Weights of a small transformer language model.
Architecture: LayerNorm before each block, learned positions, tied embeddings.
Training: a variant of Muon for these matrices, 7679 steps.
MLP neurons of a small language model. Each row is named by its layer, matrix (down: output weights) and neuron, and shows model dimensions 176-271. Each number is 128 + 24 x the weight over its row's rms, rounded and kept within 0 to 255. Numbers have three digits each.
A block is one neuron, or neurons of one layer that tend to fire together. After each block is what it responds to, as a language model described it from the Wikipedia text at the highest values.

L4.down565:170136128091104146112142139110054110133139132136125111100159144145147125125138158157107123131044155134101146121130129097137065088105163136142152114133113142087129141138137151120150127149115131133118152094148122149163149131106145140123167144171135134124146121130113106138195122171099080092
L4.down681:142125141133134116144151118092140069161104060155126118141138087149108124071079118124086129139120148157086132155125170115149095163190137138113148118115106140116112120131158116116160142113120148154147133119173120160140109141156075110163130123144123113124170144134068141149153125126129120106
L4.down1724:131116143162129099117089142133099102127094126129120146132132117140133120127088177178185138127153121086132076135164102132128149111090122107124135062128145145080117148171135125144134144129162118152112185116077133160131145131117090073125124127164108163132097114149129142124128155153123118064
L4.down2124:113156133135129136073136120119133123150154148140135085156135089141105109102078126151099127101128148131113135101097161140101107127155141093111119146137121115124123127153138139123163119146124104152130176110100103119143142106106120139159159098157062129152078076097113113166107158136113135132
L4.down2976:112151114131103137183129168124126144111144142083151158137114115127134081121128159067103138105099151172139093133107145137138135181115170114147123079107137148133135106131105115098104125067112106136107151113147127124118183109088102103104103158147110108146162126143133114185167139132166106129
L4.down2997:099114161150107099123116121122114102104111103152129107149144064165131128121121108193133130089151133135097129149143136117099134144152166073145166106063126127145119097148165130120098150143103116153160145073103093086136093102132123126116101182142148130133104106091145078108106129149123120116
L4.down3237:127140112124138139133162093162110077140151114128142135099122092125179124078061087145116148115143133127067112196078132145117159141149118111158137157104112175150060109121147119122119112118134156116150152112130132118100120130120130142182117151099153100127079147080117132099147153144131109159
L4.down3870:138189104108132149152100115140143159161118107104068143126125113156110118122167127113098097121112118134139133137140124127120141129120090153130130145117138112110118130091158152141157139138094124106135147148137103128160065138128117132158127118161149137141133128102130131156143120128125127142
Responds to: Passive participles modifying nouns. Past participles (or their final piece) that postmodify a noun, just before by, at, to or in, e.g. made by, constructed from, held at.

L6.down345:154138162144145077138122148107095127096144111116151141095140146158151132122127103111138153127170119112109139133170156153116099118133151090109095089130165094129122141152122110142147153145147111159105112157098119114126153120081146110104145131135109093118145090141132151158168188137120140161
L6.down3314:100172114116089103100100149145165101138138142155149150123111144176143134127134169139133130136121134110110127104197139104117099146158139163125113125169122155098118094144097145160121159119155115142137160112173152092109131105087113135156132145132151124120130142136110174137112169117119130121
Responds to: Name-introducing slot. Token just before a name or label is given, after naming words: renamed, name was, rechristened, nickname, surname ', plus some table cells.

L6.down189:108130128126144098173165102121141130172102098136195119076154120160109148120115112119146099126102129086100145164111107152114095124162128119094153142157136105128104129138149147101127114169140072111144155143132146162146112124114113141138122061123135141125149142168141133136127111120118137174
L6.down1422:068116124127101141128111156148111136109139083100173108125180136159136153101156116161127129141104166152172122100106123124149110135124140093129130108088149126132142139097091146094145144161134137091125121142110125076121153124086135149128151137109133176132131142143115154133130103147147127166
Responds to: Word-final piece completion. Last piece of an acronym, abbreviation or rare name split into pieces, often a capital letter, e.g. NKV-D, OCL-C, RNZ-AF, Springste-en.

L2.down3047:128093112142137118140090136149130101137090142133119113098111140126121118180148128083108142159137120165102104142118151129117131094152122131104130120095151121105134093142149108158128132156181081159138097112153144121154093121118121144100084133115147104144119115121090119112140092097095105117
L2.down3386:123126081152130086077113109134097111160156136104127129142151130094123098148122150122167136099135168131151115133088146148162107096126135138169188121143107140139135115108149139120115101107123166137177129108100154131096180117124115168127111144106156121109131126172127129150105138124111118149
L2.down3527:104111154142122166130107132120168125150117083116139121115149126092142145131101168141128140152144118142115151121148132141117126101137130142110149165087130091122123114134115112112113159118100082141103143131103119111130113145150125125109120122131123174101091115139104125093170115144101162086
L2.down4044:112137155105126120156130135112099104121136130146142174116103125097144123148131161110154120157115158083123097116129153111104112139179167151171094128114157148176137162135152121103133124150123116101107128132119110162120105163172109151151124160052129137169155088108115147127166149085137131124
Responds to: Ordinal milestone phrases. Nouns completing "first/only/last/nth ___" milestone phrases, e.g. "first time", "first since", "only player", plus award category words like "Best Performance".

L6.down3254:141123103154112124072118140112146090106107149173111149153126141154119128157142105115159093127144143106183168167131132173122146164132139112150118120144115140140149119146130141140097106141119107167149144126151116103095104160120111146151138133183135154118116102108141130121169140134161121106
L6.down3511:138104147140145114086120124109099125154108126079136147096148122152145106103138073138123135118163133160157159128141164115155125128109142089118114114116096132118100085095112119108127106125125114143176114111117111107137142083128129126148090152159128092154127108118128113132154120176131143121
Responds to: Ranking and superlative phrases. Function words and nouns continuing a ranking or superlative phrase, such as ranked as the, 8th in the list of, youngest director in Canada to, event of the year.

L4.down157:119126143110092063124122156147139147143148133159139121147073148141122157167139130144120140132147086147140169120177151110127137099151103139115106154110117101097096082157167190112152117108073130161156159149142125114122109178150085122110111104128176124145121130150130140142122136101113148143
L4.down784:100110126118092139159152119148130114113143089171120135135116095113166141088130125153125134118141119121124108142122135137120165108116128141104114142122079161109141160149139097142111099156121154124114138104156119116112120098124126084152101130138112144110170122131135110097114148169146155148
L4.down1132:104122086155144139156158100111160158112166154138120145123102118173097155108129090128133090132168087148106074108153135143137130116134120147105185115121113100149134164113112124112136135163098121091125132096133089136132131200127105141129074126175113165159132153204107095135101188151127130125
L4.down1558:116115120142136084157136159166105116102107140114138076123169109159085145065136132136104114161164137151141146088148126157077140116109146120100141114146124101139108119128142116146126145171154139142141133138150093113152094146138111149160116162117124116105136102132134158150084118148134101112
L4.down1677:127110108152099109112165136109148119156149132111132146117144152179113134126151091077142199141127113127124154123142114141179127164117125093106175118116130155117085145083143118131145143132135107126090145105115116121171130109131142126126117094114105126139112120138133071129122139182131160104
L4.down3953:087080132088128109137085132128119150135119173108117123094098128163157159133118123141139123160131083133107167103167120120185138125154111181168115174107159129118113086088131150160110142091126076121131150104106154155150139139148083131093133091132146129129152160085166113153136109145122132108
L4.down3962:135052116133092138156095113181121149147158129104118165160144108096103145125122122124128071119134083120130137170159113081157139135153129084130122146133142093120094118134123117125177134151128170145155119104145119124143115145152114126109119135161147158119147145150109129105144120124074109145
L4.down4057:128095122109128138140134120151103111149128124129158172109126151089122146086125110127094092154102111114126140103106134163137156119118126140096134087117162129129086082133133173133096121159152075150120118133124107092149131133170135139102084111136144091154157139193109115143118132149140103164
Responds to: Title-to-domain connectors. Prepositions and articles after a role, award or rank noun that introduce its scope, e.g. the of and the in "Player of the Year", "National Artist of Thailand", "youngest director in Canada".

L4.down302:151096098121130107074146136080138118108136083112123131173147121127129112108133087130117133113122111167152147135121125127116120118116155092148128126129132107154149100180143097115097139094123104085134136129129094105142190108119090138135127142131127142180154119083124170073150118166137090104
L4.down503:111107137113107103143134162111121133121113141089127112110116135125103171141114110123147111127138131091141159095160147099082177166152154116121143139140141162124138120143213119116137131137126139120152160100160101117150101123090116148123134150137127123119141114116159129090101084152131119122
L4.down1398:111127119147163113160131131143137178102167119149123100137097100072078106126088133091103086145121132109125132136120133104182112168156105121098088118134133132117169126130116145166125117133137091105117138132157122178099072125131144119147149120105124132144136120130164144116090151138136061160
L4.down2496:137134079088142106097136142139148156125108140119135138124114120141091114085131117128130124128161146136093140117109158147091094129121110134102125119128134184135155153127146133132151117140129113107124111133122097143143118131121105156159155146119142130115120060140159157111131130163169138112
L4.down2836:121139122117117144122108122109150137177163121107150150142146124131138127091118110105148109131141150128117140126170110142121123090104130168104090156085131125110145125107138149130120127130123114097181132114149130138145131146101123133092135120147109064116145120117094146121100123131098103108
L4.down3395:130128157109139109136126148120158139145124113174142105138112123141131111108119134151106152100122117116123130131085134153125102109120122138171139099130111120108117117145136142131163113127099099155162135116152112104125141163112120105147104106110149177130125161127079105146123131141129138156
L4.down3925:113088140157134108136122120107111170128135132123100177140124187110099113146151113150178140115102093086126153115106154163123147137133142153087114114125098109144123114138110108171116158128155103092180115095121086145131166138137135194105141137141145125126098139083104131066162085107131132117
L4.down3956:130141099104155120151142123122173141109123098141175121085111120104100151142131149100132161128144107120134116135147112143122135083151141186111119087128127146132129133102133149098177109139118117185101113113122108116148143140110145154152135086109173122127149157147137136137134100142160141137
Responds to: Name and origin nouns. Nouns like name, origin, named, called and originally, usually after "the" and before "of" in Wikipedia history or naming passages; weaker on period words such as time, period, early.

L6.down1707:159089148113128142123158114119128120126078126159121136147148133136126125104133106102107139097122177098082114154129157109135131194117087121124183143107106166182165141114114126117114125160149136161141141159119111160102150075093078130168113095141101128113133160084128133118099139138196112114
L6.down3342:120133125138134109160106051165136123135068162114143123157148092092117109108148157136126106122127130089136113092148150139113145124141126114144098131129102121087107100139135107159145163116097121138158110105070082122118151147133112087128108112108132121141174092122146134168118133144187101130
Responds to: Preposition "in". The preposition "in" introducing a location, domain or scope phrase after a noun or verb, as in the only vessel in the Coast Guard, remained in the cabinet, reigned in Spain.

L4.down335:127102113142115097114093160130140084102082136133145131116120129081144156133165131092110140117131129114114117126099084127115118120158090127150137120183116115179125120144144171129145143147099157156138141128122165138125121137093136154116124156128143106122107170145096138153152132115130116148
L4.down1596:110111129122118106107134170140137103128120145116143161115122099144118143129156163091131148130120189119164109151123103148156073142161167108133108093141152111119140091136148098116128138140118123120129162138126119100110092088131154146083141127156093191116119110150118125143121156150151099104
L4.down1780:122126111141146123103144107114098136135149162148155105116127141101136095126143116107143134166145129130116123141140126144147121121120150125087093113173130145137148139142133128122095138102124100131156115129145158146131150142093110131149129088103149105133147096099140096160131140120140183156
L4.down2725:137178162123140137108100097153128140129120102121132127113120142113130091129154102105126138109133136113124140103104148149151111094109154142176175181132122118114133116143137130111084118176167139083126120132129138104120140105131134119150125138106125143150140148141120171138157126132102100105
L4.down2930:170123123133124122112131170116152139091154120151126128141146166140143168155130136168131145139096157104103064128137102138136143134116158165201098113130128097154138122112108157173079118176135122108141117158096128070121144107126127128160114131119130145119085147145101092138093140099135139078
L4.down3587:170146121110129111106169079137128115136135141098163127162123096142083125121150120162150156104144168110156129126148135086105131113157125151099131104128142075084115143140155132049106135127156093095124125136108090129138128142146121091154168135174151129113116107144112131142090101164116143146
L4.down3721:179130153112141113149167143132126132135121150078166092106113155134126176146153114123144210150169174120124132137148082135135091141099106138128179144159134120077145141132097150149125152119111142158089076108115116157132144127141147162094126127093138168066103074137150127102067114090163132124
L4.down3767:121133122102135149130134099145069117143134141159134129116149119115131143115176110102174123137085138164125111121124098113139143104140125125130127172129118136125123149152075129090139139143090140105101108113159125120115128090103118110098141132146113123129160132123143147154095127133128121162
Responds to: Digits in converted measurements. Digit pieces inside numbers, mostly the converted value in parentheses after a measurement, e.g. (639.6/km2), (−1,128.6 ft), (6.21 miles); weaker on table cells and counts.

L2.down545:151133106149155099119145152149149133109141174163118140117133102125106149102119123082158132081079134140104125113158120135121124142125061136110132144119104090117163168135176100156141154150135079087084124103084128134169107113146125059130145098126168142143187140142134145104106136119161148157
L2.down1398:145078090128193100128162134166110126127089132123146125139109107117108126108134170131121122144068129126152126155131110110134095154134143124085114157117121161109126153141143129159159115166158151106141185126100116123154134137144146110108154089097131122154142149170147121119156161123173080166
L2.down1525:143086151112126071130123107136121154142133148155128133130160119146098125083114093113098133127161132114065126141131138082128139123137111115194119123120125073066115121156128121121197128114116142157135118136150151135139122148132121133151091176124129118118148071146091141116125145103148130083
L2.down1772:176129120128145124131161165140118115153128133129142161153138109132113137146109143112097090067050134127106151163161138124127120114126121152118134162133113141106081130127113097132142126149124159091102158123094153165158113112157128142141146116109134118123143157129124125110099142126124167169
Responds to: Late cells in stat tables. Separators (| or ;) and values near the end of a row in Wikipedia stats tables, such as the totals column in football career stats, race results or standings.

L2.down176:091107086119131127137148109154100144177168132148113144134156126127128154121094074133127121146126130192163140185098113115105212086105101114100126147109128089170057146144103143051133148102122113141123137171160111144119149107125129115118111152118101162137121134074122136130099180120102149115
L2.down3374:088148103126145128116117111124120115107109137130104096164127095146156067137159094186169128149090129144115141121147122108098143160116109182136106150121135109146101178089125142160135138147096139098139115162151098134148137142103110130122103143144115137087092113104147094136122178135114133141
L2.down3791:081125108103099113131104117139129079106116097119103123126132118091103132129133099140177122125150133126158132162168122117116136118153080139121155148112172113119087121119091141157095135151103106147178128110111117112134157121180111074139113123145116140170112115122119100127104117131104132147
L2.down4011:153146092130095097168151082140113117138143117124162147137151099107148094115148139135155149138122131103122132090140102120136127156131095181138128135159123120106113135128144137109147143122122150127179133155174121147173123105104165121133107132138149130131106155113184095151124129092107163116
Responds to: Passive past participles. Past participles in passive constructions after forms of be, e.g. was built, were shown, is seen, usually followed by by, in, or to.

L6.down233:163174144154121117136106144115100108114121133118131101150081141139124140127145109123127159154182152141134117171150148091137155121095139147146154161104148135109136173088118147108138147097166160105140133108108130125157123144124193165141153134118115148113091115123115105097103154118133193113
L6.down1275:129124185127118134106110139125098140151088128111092123137121122097163169102104124090131147122128145121153121160107059116111106086160175113158148131123137130144103112130129134122171144132098165095126125141155130109141132116095127147093140113122158144147142108159132124113092135122115088138
Responds to: Digits before units. Final digit chunks of measurements and decimals, often just after a decimal point and before a unit, such as 8.45 m, 25.1%, 112 mm.

L6.down1327:126121102132088122096094108150161151150134121076133146128083115092150136131117161119154175098097162102117148147131151102118112121135157120147131105079108093134150080150107150120154138110128143119105167118088137122146091115125149152134122167166080154149102151097181078142158091150159160160
L6.down3168:126124098111130120087165142155116101138097149164111092108085132146129122166131148159124171130097144132134149160153135129147140122122082161167134119084139165137107126155130120137130130137138158102164143131143116087134171097106126108095190116148100111138113144155106129125182135125167133181
Responds to: Academic field name prediction. Prepositions, articles, colons and partial words just before an academic or professional field is named, as in degree in, Fields:, studies in archae-.

L4.down501:135154128120149146126098127151137123159103135128119091170131166134106088144119108144120077149141114114156134081129141094117113161163158149157168141141151073086176141107132145121149158147160137120085138120147154144114168157114100159116111116099138110108143188143125130140126144128145103138
L4.down697:166137113133169136143125132157139151104119087179141100100099143126134181129141088117135117132115094124093115108126177136168135126176159148095112158124123115145172118115165162132140115116154121131139123154134141167109133108125139134118165098160100142078124128102096162153169097174148090113
L4.down1906:165158117157071088110140133135117128120176107129138137097147128101159143169167151143131155160136151087115217101112121107132137133117099126160145083133127064124154174133148107159099135129139168142128068093103143164125112126132098124139135154101105115139156118116142092103172097112119147134
L4.down1953:131116170142120101140156149133154137140109163103141143113151145130079156139168146079083108148097100153143141090133146076125150098142143146162158130124142137138095121121145144150116155116108154136081133106146127103128128151127111157148137124153144117147131148135095140150122118110149121116
L4.down1983:117134158080186169174151119138151156171128129128114106144124137108092093134136153148114141108090124124166116048146135088132101132118180137167122141117140112168103100106118110088139137121073128174155130101121109096114150132110121131138123125126098124149083166155094151137104136156131129125
L4.down2393:175169145115063148128141108119124123110152092128085112153126154137135122140130103080124130151149164138105149124139141110098130157181143163122124154148106109191137139132106133110145097118081190156126128087108088115114140173129159110112170159152117146182156165097140130108141101116146081135
L4.down3020:129112166149115111141166143124178140169144135099141104065147119087155172155144134132121125141133183116131161085158119123093103103088112136128127113095127116119153090080079097143111178133114115179100080123097142154173108105145133159143125149114116109137136133131127141165096176108119159177
L4.down3529:126148173158126123073148164121130164146087151190124124098116149105104140147105123122097135072092158125128098107129142102177125104132137094145129084113127121159110113092113128109176120114082150077122157129130120109096156119121170159110148110135155116128146140105144142146139131112120111164
Responds to: Superlative scope prepositions. Prepositions or determiners right after a superlative or ordinal phrase that introduce its scope, such as "first opera in", "only school in", "largest in the".

L4.down1393:140123125122119134129093138119085144109140122142174113103168160134103135139110145123125132111162084186092120133114122130136126096092138128113099081143134139124101156120124058130138141162115138124119081122154092102104156109152138106136116116114102131103129118164148115157195144122115108161
L4.down1960:095154089093155139109130127144107144105136121153087102106120135123083155129074104128158130084165133162164123153125155122112119171118129149151112109126129165149075158105161118086106121131147108142102125126102161145133160101158121122137162151116147097074133101128079110126127099137117097163
L4.down2156:142126123133156168126091076132140137148095112116140107121091176109118133141164175109103089107139135133123110154132106143130164139115131106123116141087113143149077139135120120135140142128105153083127099098144187137180090170173111112146152147148151165112132097148113108113187160124120119111
L4.down2298:149108096097142120133121178115138182136132100166170145138106118118118148117102119129100138172137150156125157137128144141119095112130118106115132117118132131133126123138153111128179097103099135128148110128114153131151104138133156131133101087127117105050165127114161152112118159106119092137
L4.down2644:127136124124114150149138131073173122162096132140153109129151170103160144137140136130160113119078095156143126157156106118142128133109132131129103114120122096186164125096109141095133167102137144144134112151127136149118135110134118087132128122112162122105152142207139092103128139139132170090
L4.down2879:141106104142171115152119098124109154187126129086152109151095165086105108134149124132138159166089112165139138152137121109108131144114166125112087095111166104150118158129131101091128148126154135130166084154147117138154116145094117105157122129148119139124148130114124132147136145115143122119
L4.down3511:128100126117114148107136189122139098128123099143127107129121129119185135127117141141114154134105150089126156126170120124159127104128120135096094120153089147094180116168109100147128120134130094093104124055130094104134155131106154118108112110104115108112162104188164134133096156130079141122
L4.down3535:147134132121133140146137167107136146109096141131166096130149175076126119113120112078071089133081133145151162148147163128102128090130152156102107084092088117120141136123157159135100115116127147122129126127103105136144156112189149151138096131096161156137162141111157127111160198125112124108
Responds to: Final piece of names. Final subword piece completing a multi-token proper name used as a modifier before a noun, e.g. Leeuw-en theorem, Sakhal-in fishing, Fent-on and.

L2.down417:120150128125136152135148116116130084154103135126092155122078143162147102137097137083131125117146122156194071139117156144094115142112143157130123140123105124126114112166104159140111132172146119114146113125116164110138142153133115136132159118117170108139181156144139153165142113109113193144
L2.down1900:149098149133146122162151118111145085117119129115076152151145094127159158133128142094152123154109145185159138145102132140132151132108123105083123087097165125120121085178088155110133140151122117115135131130155148097152168130141109096111117157135126124092135143054179140168145158131161109180
L2.down2263:120134159097126145126117162146167133104128148133115143146128136156123121134120123126126081124197102141153104147135141135145119149154162167106155145115127135131133120161124117135122145129116119096119119134074142110121116097132145139072160119111135102137173148113180122112154054152125132119
L2.down2593:149130161085124133148166110112154174110131098136114138156104117134131126174126137164138115167153118111147119121129119116118115111123104133150116124107154135115114085166114121103091092128171136137148118130099133150112115136100137115117077123155120107150144136096192125119124146143118173127
Responds to: Function-word-like word endings. Final subword pieces that complete a longer word or name but are spelled like short function words, e.g. tum-or, viol-in, Epsil-on, Sheboyg-an.

L2.down676:169103113149150113065109161153140140141143075149106135139102106129173117104125083098144111090169116153130152138139140133101141126132174153100170107138114093125163128113115118098163142115166172119127118116113134158096079138126096140119088127089147109109147111131137139119179134137139131130
L2.down1915:122158081068181151104126157154140131155100133095097129154124076147129180168107108153130108137115114152154098133159140142115177125088136130131123171120116127127125099139163074114083122110092133096149161100166138138124167160142139127132148100081146146153138121136131163113105149136129116144
L2.down2661:139084132139086170147124148125136103151128120112105170127134166114118124127167159123129127120162137121152137134118132132151140106110153096124067173153102118128096120158128095145161166113149124114128139152117133149135103103140142108138112114092150149080132118106077108137110143106097148118
L2.down2679:175115104140126137115144140112153144128124085105156099139118147148114118127131125178163116098177169145114143123157098146165143150112134107125107121098163054143097159107113112126139090132135163125106099103129096124105138103134121121160106088117170125116102082091169132178172139104136136110
Responds to: Of-phrase function words. The word "of" or the determiner right after "of" in "X of the Y" phrases, as in Order of the, University of, all of their.

L2.down390:117115169152124132122138123128112151110136133117128104105128113145099154106121131092149143140087125163137154151185101109135121129142128108161152138120127128108099174140123090088103130112170148084116120168157139113132188091140147115110084125102115094124116119110095088105095170112089174087
L2.down1315:154152120128119125098142143130121155102131121123177182122119148109119180121139139146089129105146149146103143127140134113083134121134144120125133123145159150105095124130093139060151118117116116154136126167155153098104135150146150118171105145127114157111119167096137170101111132145140151129
L2.down3639:134105143071140136098139104147109075108176127092134121130156120128129173129125093100135165143123138145098144164171146144124082115111114160179130147110145124160084137121155123119162165089167120151131135153114107119140123126124149131122081137091150105108126102073135105164097174120160158122
L2.down4068:156118127126093141109100168136121104110141112116132089145120129109129164105125161097077150145129092130120126107124148124107131165122156138114116140162162149133138193145118111070119124169164125129125116145138152106106110101148138141148133136125110131115121139091117157102134141134119123106
Responds to: Unit conversion parentheses. Opening parentheses and number pieces in measurements and their conversions in infoboxes and coordinates, e.g. 100ft (30 m), 5 ft 11 in, 33′.

L2.down1869:132111131176124160134129121103120145106116149127093069089138157143165130126122119144124144162154162113122091167139110108131111099120158152145124139098150140144073112132131122159139110130174154116126095083154132077162125097128072121155095135178132158132159089139085121115152136124129124134
L2.down3014:128124136138142147175111141136098124089127088147097134138113150132098162135142137140163156153118159126084139124107124128144101106154091109152151075123101101116147120108125101090105170157097145125110145160144147135128100139120129163114120122057130145126121092101167111147126127090098168130
L2.down3020:159112146152147134129124130119151145118158124122156100109146124146118134095150123112132134124089092147117139108151098124114123144143135149126117164109103117198105171113110132124125138127147126101131081147164103117155137093142125110120109097083126144131141083138113108125116124116084165148
L2.down3564:161135139145110110149123107168123150133166098151100108115099121119133119124170090158128112183159131123109129139140158132152144087120143162076066098101108146072128099138114175145082124124092157114119128135120148111149098123123135151131124065129131142126151071114107104146111117134120166111
Responds to: Connectors after numbers. Function words and percent signs right after a number or percentage, such as "from" in "6.1% from two or more races", "to" in "from 1975 to 1977", and "%" in census and election figures.

L2.down1215:151150132140124111128134131143104144161123112112141125120140119123117087138123168126160104103133177115081178137114121120148098155117118137113144130152089136079094156151121129122123122134111138128102118108143152128111112144124120136151106173118112085168093110141137131122180118108137104141
L2.down2581:153121109106098158100145106108164100154139097119164136119136147126104163117094115147151143113139087146105110132125138138166111084081128127108121142171114107111142115128123109221146101111139150162159167151124148112135104129127109128115142120091159102165107151137093114136093131124081111114
L2.down2592:144070143145093125141095137114116102126103126106151128150112075125101134122166123159113165105145112103098178123147129158185080159131150121135133144114150086101122103136146117103149125112144094139129143137094151093170163142127131124162157130148150108126109079129102138180139116148115123108
L2.down3545:162116152198115134142122101091117099102089100140148137094162123104099121163119131124177130153130106123150123162118116118159130127101150096125138119141129115130139080114134175108126099125106136151169127162165121116135148162120160135122152162132147120152113158154109131129155069124073087102
Responds to: Alternative-name introducers. Words that introduce an alternative name or term, often in opening parentheses of articles, such as also called, known as, referred, or, born.

L4.down411:132129083086128146116112089165139119115170155152080122162127101141109127123117097128154120139127164135133123118152137149119119146105185138131105133144145133085124151149142078126142120111123157126143112136136173148137116140096159104160135112136143090112116162126124076125131125130118117110
L4.down462:091105122110115109134128144114113158104138177111115111136136121135175136092089133145165137130138139108126139086138108156119124168116167135146158102125163095146131138126142115116126121163166204147150114140167126118149145141120145096165132113130174107113124123122105128133143104144138138143
L4.down806:089145135177106129094153156139156120159131141143136095111095159138125166156122100155087107170121153117132131143154151112142108112168133094113143164148115111116173113118135120177126088114115142145138139169136088135098119131117110154115148129136104168080126112169163118089110129166177101138
L4.down1490:128104127106107136110129143169110122145127100133126107149186110142145110112125130090140134144094137148108132101120130123074128130166169145126175120183123117134133158067141131132109130151132136117136122113156132129134125122130126086176108113125116083121120146197142158138146136119151093168
L4.down1539:098113124114108158104112131138133097163132138131150114148130146153166119132122089110153137106127118184098189108170128088101105104144138081149163154113114091127126157120155120141076126122102103148131115161131136100098098137143126118152111083144086154100153111155130122160119105139148098112
L4.down2257:117147133112119120134160133113150077154115116133123103145146158101179121135143077142150102142104142188128165101137139129094122160177088136121159113136160130112106127101142162168141122128142127093123128142102125117107111120186196147144119094108121120091160119150093133166160118133162098110
L4.down3369:158148128136111174090117170105137107160174083101149090094130162151159135131125114110108118132122106144075121178155123145079107098143107062124126179113089115129090156119113144157071066132136138125131091160143135107112119112128139148174100154174123127114135139149122138143133113124151082131
L4.down3480:164135115058105141133151107147111114175112158132085123135150113140138100139129137139122141147098141133119121085163159136148124127129120152132110099178147122127118159109186125130116141134151114096099117150074124100134147156107112106125118119112133126124116141158142146109122100173151145099
Responds to: Late table-row separators. Cell separators (|, ;) and numbers deep into long rows of numeric stats tables, e.g. football apps/goals rows full of zeros, election results.

L6.down464:115121101146142118133115087122147109130149094158118115091103133098153108147122114159093102113105164119141165135110126095066120145083093112126089101137085132139171129167140112129107153127141150143122107127153140132105118114120103148140112144142150095155111093119146174174115174124096071128
L6.down3364:102150161124124124115144147155102120110197091090123117115089147096124124075125138118137140142128132110117128136147144079136151169123151149115177164134082139132110151114137094162116157095114186160130122131100135149104097118122114131098134161144073163178124132140117163161147102137147132142
Responds to: Slot before biographical facts. Function words like on, at, in and was right before a date, place or figure in biography sentences (died on, born in Maine on, died at); also table-cell separators before numbers.

L6.down218:109125111145112115099142112170153099133141096128142120183179094118114123089147148175148126160082134114098148167091135123126154116103124137139136113137139121140114102132101123099171137118091172140149184074114114169157158130121112125181110108154140166125135107122130105132145158134148121133
L6.down2904:161109151132121097125152142167098117153129076191114107137123141151150152131116065167133123120139099109084088113125099146114102152096178090127162126142153103189149103135133095101162126143043157126139125114130157124141151141117156138132137124149129156113086087127143122106141150111120149161
Responds to: Passive past participles. Past participles in passive or reduced-relative use, usually after was/were/is and before by/in/to, e.g. used, recovered, approved.

L4.down717:166144097093132098190162127136151172111145096111161136146125095141131138120114136128136122107114127115109106112133160122119125149102111125129125182119134147134106148123157103146143135071176162149138139132061090147144101077118097146171138181107132177164119127125119170132132095148105097149
L4.down927:134141088102080136164122137136129120135106136100143091121138142075113099091071133144145146145157172152134124140143149106129137143164147185137117120094129117139157144141154117155091122077127163163110150140124131102162147135073088109098091117088135133135150117095089141162124158150153123114
L4.down1032:123141157113102100158100117147139130135098148162137120141110109148085134126149156121151130085140173138097123112125093111136113088145131114168135135111148145119109132124164142127111141114164165095124135149131128071155160122105157146151104132091124127164132125124121159127105118142118129139
L4.down1294:159115146159113119130091203087139133160120101133140130118141144103089137150166138133153172146146154164148178124107162110129150162133147112152193152105127139164190143101083140121120132106101088107104154165111122135129156134101132122162132116115106098153150148098121105096130087097089124133
L4.down2158:187172105101096127110159131111123102132164185134117145116169159132114149130120149115143149119106139110191165117153113113143127131153134100131134127146144140164120158131118130162094157102114145142146136144146096122135152124114118067085133109080110117133120142125134145125108119174114155126
L4.down2630:111117104131135153089108141066152114140146149140107088133117129116119137074103101128117138136123120136118102119124145116101140112127158175148156168125069133167112134128184084143154117107112137145142161131159114133130137163060107112133105130083104123119118142105147161139089143114148113104
L4.down2698:129140124113126150127153134099095098125155124134161164108120134140140102122107137187169147091121098094131139088125130138154140150131184138157156151149137132108124123096132148116154126168118133156160163105174146141141191126120124161117091122110114171145118150141098137110127127103102094135
L4.down3857:121155132129153111124134117130118114080164106083125078154159132137077181116075117148149123109081133179106131106131095128137137141127146129137118137134061158130129137156188138148144096107128131112138154158139090094149090151128108121107138133124133129132060106143098125119130155167156141131
Responds to: Career or life endings. Words in biographies reporting a death or departure from a post, like "of" in "at the age of", "died", "stepped down", "replaced".

L2.down691:101130132135144172128111144105137092095085171105147135124129143108128104116130124135104131108134124149121101121117111111140121146122109113135116128114158132151098128110153166143141129109111143108156140163122162117130134194151159144121134147141105099154187121137127115126132136134109107139
L2.down2786:100141124104144166093075132098133105116145121139102124126112110102189126147135118164102128116104145113091128148165152150127099097115140141123092125164110108143060153140142153155129125106071144088156129091085099127133174160159111125112144145117124106202136107105120140150122165134154119115
L2.down3778:110133133146146157120099130120097107124090140159104109114134118132154136066133133107103107136139131093116108135091103158146095136103152141149113164098133155106104102173154056118162134136141161114116144117158141139114155149129117134064118127131151125181139121131123153108126132064131117088
L2.down3839:068138152121086123128103143187092108104131126101083126130119142119151174147132093147173178130135145147106109123112078141149125121126093128118138153092116131145131177096183119127125102157182156148099129142133088117120123124137113133086127158121119101168145093127120109094086116086102151111
Responds to: Biography career-move words. Verbs and words in biographies marking career steps or roles, such as joined, left, became, appointed, took office and roles; also biography section-heading words like Career statistics and Selected publications.